Weights of a small transformer language model: RMSNorm before and after each block, capped logits.
MLP neurons of a small language model. Each row is named by its layer, matrix (gate and up: input weights; down: output weights) and neuron, and shows model dimensions 16-79. Each number is 128 + 24 x the weight over its row's rms, rounded and kept within 0 to 255. A neuron's up and down rows have the sign that makes its largest values positive.
After each neuron's rows, "fires before" lists the tokens most often just after its 100 highest values on Wikipedia text that the model never trained on.

L11.gate64 [112 140 151 150 120 138 163 121 115 112 127 127 121 121 148  91 107 104 119 135 134  89 143  83 123 186 105 110 108 103 123 149 114 147 134 131 146 155  85 172 128 150 124 118 114 121  78  99 128 136 193 131 133 140 110 102 149 117 131 119 158 129 130  87]
L11.up64 [113 132 138 139 156 133 127 114 132 138 182 131  81 114 155 141 115 127 128 169 111 144 165 139 133 118 135 173 106 152 127 129 139 117  95 147 115 119 142 185 120 111 148 136 138  97 121 145 152 113 131 109 137 114 108 128 123 104 139 166 143 143 131 126]
L11.down64 [163 107 101 127 137 145 121 132 193 173 116 142 173  98 135 160 144 152 101 135 101 130 165 148 116 120 155 145 104 121 127  95 156 116 119  66  92 138 160 106  79 113 143 126 108 128 136 119  96 111  75 109 109 166 105 113 120 157 152 129 140 108 134 169]
fires before: " |", "on", " re", "7"

L5.gate15 [ 93 132  62 158 116 156 146 136 134 161 136 118 149 106 135 118 113  85 125 148 152 122 107 128 156 112 129  78 111 121 119 156 116 138 117 158 113 145 139 123 114  86 187 115  99 128 183 120 107 155 136 145 161 112 138 142 114 130 161 133 142 103 125 176]
L5.up15 [145 138 135 105 122 199 155 144 130 161 116 111 103 150 188 155 135  84 149 137 132 113  90 144 143 138 117 141 164 159 187 114 135 108 112  95 164 127 124 125 175 146 139 117 145 129 146 165 151  90 105 150 125 144  65  94 117 175 114 152 124 121 168 112]
L5.down15 [136 131  97 129 128  69 104 117 116 111 138 110 159 109 114  66 133 144 151 102 131 139 133 165 146 159 133 164 127 119 116 168  95 131 140 141 107 139 137 116  87 109 101 117  98 102 144 124 123 146 132 137 125 122 160 143  95 129 102 105 125 105  99 124]
fires before: "\n", " 19", "-", "er", "ol"

L9.gate711 [116 166 173 118 120 143  97 155  87 148 113 156 109 151 138 149 105 121 146 159 105 142 139 148 154 147 144 120 119 102 127 145 115 133 135 136 118 102 144 140 106  96 171 147 127 118 123 112  84 137 142 127 144 154 108  93 143 144 119 115 108 146 117 136]
L9.up711 [133 102 117 154 129 160 133 137 126  96 150 116 163 105  95 112 118 129 110  93 130 139  84 148 197 153 139 112 130 165 161 110 112  66 166 127 113 185 136 131 140 121 124 144 103 123 129 121 130  91 137 130 128 150  99  94 153 112 142 125 134 114 149 140]
L9.down711 [ 77 160 117 114 122 103 114 139 104 188 101 152  75 157 153 142 122  99 139 134 114 123 153 104  86 150 112 141 135 122 116 100 109  94 129 127 138 157 134 128 155 141 136 175 153 127 120 127 122 123 132 121 149 119 193 131 119 114 113 149 131 140 128 115]
fires before: ",", " the", "\n", " he"

L8.gate676 [100 167 180 126 128 107 111 115 140  78 165 131 153 127 115 191 137 107 126 183  98 104 107 133 124 126 152 119 166 115 118  96 127 126 113 111 164 120 148 126 142  84 143 119 125 173 157 126 147 117 148 102 123 129 124 126 131 127 155 120 129 110 116 127]
L8.up676 [ 65 147 181 167 148 116 138  92 110 142 116 129 112  87 170 176 100 114 155 105 145 150 104 120 123 122 121 150 137 140 142 133  98 112 122 105 136 158 164 127 129 147 142  81 147 128 167 147 147 159 111 116 138 143 112 163 117  68 129 142 113 123  87 150]
L8.down676 [ 98 147 120  85 136 122 102 141 140 161 136 132  94 129 114 130  95 124 121 162 128 151 181 103 169 100  91 127 108 146 147 143 120  83 100 135 143 100 155 127 115 131 143 142 152  95 148 150  78  82 132 112 156 109 120  86 130 139 152 169 134 161 117 144]
fires before: ",", " the", " "

L11.gate108 [146 155 146 132 109 140  75 146 124 154 141 159  83  98 133 172 137 112 116 115 130 120 143 115 116 152 146 103 125 123  93  89 129 155 112  95 161 130 127 120 114 127 120 111 150 126 148 135  66 145 150 143 140 102 129 124 155 171 113 132  82 127 169 111]
L11.up108 [140 151 189 138 141 127 135 104  88 116 123 111 131 166  87 124 159  85 100 125 135 132 101 121 146 124  73 128 141 142 159 152 105 173 111 144 167 125 160 128 163 124 112 146 119 145 146 127 123 117 143  99 141 146 127 108 156 121 138 116 127 137 107 108]
L11.down108 [ 85  98 101 118  74 146 108  88 118 129 122 110 164  90 151 112 112 143 107 140 131 111  97  82  69 122 131 129 119 104 101 152 124 115  92 163 165 102 116 130 132  77 131 133 118  96 146 111 100 122 141 142  95 132 113 153 110 151 126  80 121 143 137 154]
fires before: "\n", "American", "C", "The"

L5.gate83 [132 169 151 135 179 162 130 135 115 167 112 117 142 126 112 107 132 139 125 104 138 110 140 140 171 147 152 133 122 191 128 147  95 164 130 173 123 174 112 127 120 105 146 151 112 114 177 100 126 160  81 132  87 123 155 125 136 136 130  99 149 105 126 159]
L5.up83 [146 119  91 134 114 113 129 157 105 170 174 138 133 117 109 108 101  93 120 108 141 109 158 152 114  93 179 150 162 161  79  98 123  99 120 152 153 144 157 106  99  89 153 156 139 118 101 104 101  88 146 109  96 127 138  90 149 138 139 173 127 159 161 137]
L5.down83 [119 118 151 114 105 129 134 128 121 107 108 110 118 175 125 151 109 151 115 134 114 104 135  92 150 129  76 108 132 104 195 133 119 152 137  91 149 100 120 111 129 146 112 145 116 137 154 111 148 160 132 130 134 115 117 152 117 139 104 144 154  93 120 130]
fires before: "\n", ",", "s", "V", "ve", " On"

L8.gate598 [139 145 113 136 134 119 108 129 137 161 134  92 112  97 103 140 138 135 142 128 155 145 139  59 174 126 168  66 135 132 101 139 122 120 170 136 122 143 126 158 126  89 152 143  82 116 164 109 134 124 143 113  66 141 157 152 120 138  88  93 104 116 163 154]
L8.up598 [118  56 109  93 111 119 160 169 110 141 119 135  73 132 126 105 156 156 122  69 129 122 135 129  76 104 115 141 126 127  97 136 121 122  98 128 110 118 136 124 131 155 133 130 151 137 144 125 162 143 131 125 112 168 145 155 157 130 141 165 112 148 125 119]
L8.down598 [142 123 164 136 103  77 152 121 120 109 164 135 160 137 101  89  98 163  83 188 142  95 146 149 100 163 166 143 119 156 125 119 152 130 157 108 170 116 107  93 117 136 132 129 118 111 134 139 148 114 130 146 156 112 129 116 146 157 182 130 166 129 145 134]
fires before: " |", " (", " –", "\n", ","

L7.gate688 [109 159 140 148 137 143 113 150 110 182 163 100 158 128 172 134  90 167 117 135  95 116 109 118 124 133 147 132 111 171  82 158 121 131 109 113 154 146 137 123 154 121 125 105  97 134 145  92 135 139 123 112 132 138 119 117 126  66 195 142 164 148 115 118]
L7.up688 [108 130 118 108 161 169  98 140 102 146  90 111 146 115 155 136 103  96 159 127 121 105 125 128  90  95 162 115 164 156 126 135 131 105  90 149 126 152 122 131 120 149 132 156 104 121 109 134 112 116 104 133 124 144 110 149 108 128 123 109  89 132 119 106]
L7.down688 [163  76 103 141 124 112 126 137 101  94 133 100 146 120 109 135  96 149 104 130 130 138 123 138 145 108 109 124 119 103  89 131  91 103 147 117 136 108 146  73 156 114 142 128 155 118 104 122 128 130 157 121 132 125 144 124  99 134 148 123 143 116 138 137]
fires before: "\n", "The", "-", "In", "W"

L11.gate201 [111 137 112 162 107 168  84 185 110 138 114 143 100 112 143 123  82 101 120 101 140  97 108 161 104 127 119  76 134 127 121 124 115 114 169 144 123 137 141 152 111  92 129 137 112 117 170  97 147 131 131 161 102 136 161 132 107 142 102 130  97 131 106 144]
L11.up201 [ 98 131 114 133 131 152 133 138 179 132 139 134 155 132 146 111 121 121 126 197  95  95 142 149 158 169 144 117 170 141 158 115 149  98 129 132 144 154 119 105 102  93 123 158 118  94 135 131 131 123 173 113 110 131 135  82 143 122 120 141  80 127 143 146]
L11.down201 [120 136  77 135 125 113 126 128 133 132  97 126 105 144 160 131 110  84 142  93 172 144 121 136 120 128 138 134 142 137 109  97 139 128 154 148 147 111 111 117 109 111 160 146 149 137 123 107 125 120 144 127 135 168 182 126 144 144  67 109 105 127 108 138]
fires before: "\n", " He", " The"

L9.gate220 [104 170  85  93 163 103 121 127 133 130 126 131 117 135  83 149 138  75  95 126  95  86 120 121 108 182 166 137 153 119  97 132 151 150 134 142 122 133 152 136 118 148 125  84 102 174 124 156 132 137 104 125 129 102 109 148 122 154 136 112 130 123 102 150]
L9.up220 [119 146 128 106 152 159  99 135 118 113 100 123 118 160 127 129 145 105 121 123 153 124  73 147  85 173 164 120 111 144 109 124 159 137 116 139 136 162 156 146 102 113 119 159 131 137 177 115 129 103 119  97  64 103 116 146  91 100 175 146 116 135 104 148]
L9.down220 [140 101 130 105 142  99 144 150 148 148  91 106 160 121 117 128  97 146 129 158 134 124 145 130 168 149 142 143 121 154 121 148 124 145 117 120 139 144 158 113 162 131 106 127 123 143 150 162  77 135 144 142 121 154 113 120 159 107 132 131 163 105 124 142]
fires before: " the", " his", " ", " a", " this", "ed"

L8.gate504 [134 154 131 133 135 145 105 144  99 162 124 105 143  98 123 163 138 136 129 128 109 137 141 135 154 122 160 133 120 157 131 169 142 129 106 134  98  80 126 198 135 116 110 116 129 101 137 102 108  97 100 123  95 149 150 103 113 120  89  99 121 123 143 147]
L8.up504 [143 122 165 164 122 107 122 175 127 110 157 102  97 134 178 125 102 165 148 134 130  82 120 134 179 114 131  99 118 134 114 162 152 134 125 160 116 153 108 151 132 184 122 131 142  96  85 125 122 159 129 141 133 141  96 159 107 135 133 169 143 128 129  87]
L8.down504 [135 144 102 102  93 127 125  90 141 116 115 145 102 139 115  97 144 151 106 133 170 115 143 174 147 141 132 126 119 116 111 116 124 152 146 143 167 174 149  92 156 121 158 133 117 137 143 194 182 134 134 149 154 120 151 139 102 152 122 139 131 130 118 135]
fires before: ",", ".", " |", ")", "–", " and"

L4.gate388 [106 168 132 126 118 144 118 126 120 120 120 149 110  96 104 112 124 140  81 143  98 102  86  65 152 128 142 114 110 163 147 121 133  79 111 131 145 151 123 145 100  96 155 121  96 146 104 140  82 124 135 133 124 144 136 119 164 115  89 100 124  82 128 135]
L4.up388 [163  97 138  91 121 130 143 100 104 115 107 113 134 117 152 152 150 152 153 113 158 145 105 129 124  91 116 108 133 113 124 138 103 127 149  93 123 127 132 142  89 101 114 117 124 129 133 127 118 145 139 133 150 148 150 171 164 156  84 101 143  90 112 108]
L4.down388 [125 153 120 114 156 107 131 125 114 118 149 108 145 160 114 151 114 144 127 123 133  97 156 145 122  98 145 196 152 120 117 154 135 145 118 102 158 143 133 119 110 141 135 153 129 145 122  93 118 139  97 164 101 120 110 139 107 170 164 138 152 159 133 107]
fires before: ",", " |", ".", "\n", " the"

L9.gate382 [ 92 127  96 150 112 152  75 109 121 184 142 133  98 115 130 149 121 127 125  91 110 135  94 121 115  98 168 105  93 131 141 145 132 126 169 140 142 155 126 122 141 146 121 135 151 140 141 116 130 157 128 128 111 113 125 159 104 122 114 137 121  79 138 173]
L9.up382 [162 135  90  93 155 106 128 142 124  89 111 138 151  87 149 142  75 111 147 119 111  88 115 134 130 127 120 111 136 141 153 134 127 137 103 115 162 135 120 153 114 120 126 107 112 154 165  87 126  79 117 137 120 158 113 125 146  97 126 144 140 143 115 162]
L9.down382 [109 152 135 145 153 107 116 135 135 142 118 124 121 133 155 153 174 101 161 118 119 136 118 143 153  93 180 137 138 155 123 116 151 134 172 149  82 149 126  87 160 154 146 156 145 155 138 133 177 162 119 106 134 159 140 100 112 145  97 142  76 128 132 131]
fires before: "\n"

L8.gate576 [153 173 122 132 163 157 102 145 123 125 137 172 121 132 141 129  99 111 115 122 153 122  95 138 149 124 179 141 101 140 143 115 136 143 153 151 114  88  90 146  84 114  97 148 120  86 124 115 146 130 115 137 153 128 142 115 145 163 104  97 107 146 123 136]
L8.up576 [108 130  88 159 123 117 107 117  63 131 149 140 138 148 129 147 107 116 118 116  78 138 106 134 155 121 167 141 124 148 107 127 144 154 116 116 128 145 119 131 108 114 112 122 133 131 174 127  97 115 130 156 118 138 139  85 134 161 129 122  87 112 117 114]
L8.down576 [156 172 142 146 188 136 127 147 135 153 133 159 101 109 131 155 134  98 158 135 157 105 114 159 112 138 160 124 134 147 151  90 120 124 152 152 119 100 111 139 116 130 124 173 140  89 123 101 140 113 163 119 136 151 159 135  99 124 101  85 105 152 121 138]
fires before: "\n", " The", " He", " In"

L4.gate212 [ 51 149 105 123 148 104 128 104 116 162 140 169 114 116 141 113 106  84 119 142 130 111 103 135 129 125 162 144 126 158 113 142  84 119 111 167 180 113 155 109 136 135 113 152 133  98 101 164 120 140 178 156 141 140 127  96 117 111 131 114 146 127 136 172]
L4.up212 [112 154 122  55 119 100 180 179 158 167 124 111 112 148  95 153 121 108 122 120 184 119 123 164 134 140 143 134  75 117 115  82 118 148 115  82 168 109  91 128 136 163 161 171 138 137 190 138 149  99 150 121 134 159 140 106 150 164 157 114 102  95 117 128]
L4.down212 [162 117 110 122 139 155 102 148  97 132 124 139 123  60 144 134 135 125 148 164 121 119 122 112 147 146 106 147 151 104 116 142 110 114 159 164  90 151 159 117 126 127 107 119 123 108  66 113 130 156 128 110  88 143 112 135  82 130 139 139 165 111 123 133]
fires before: "-", "\n"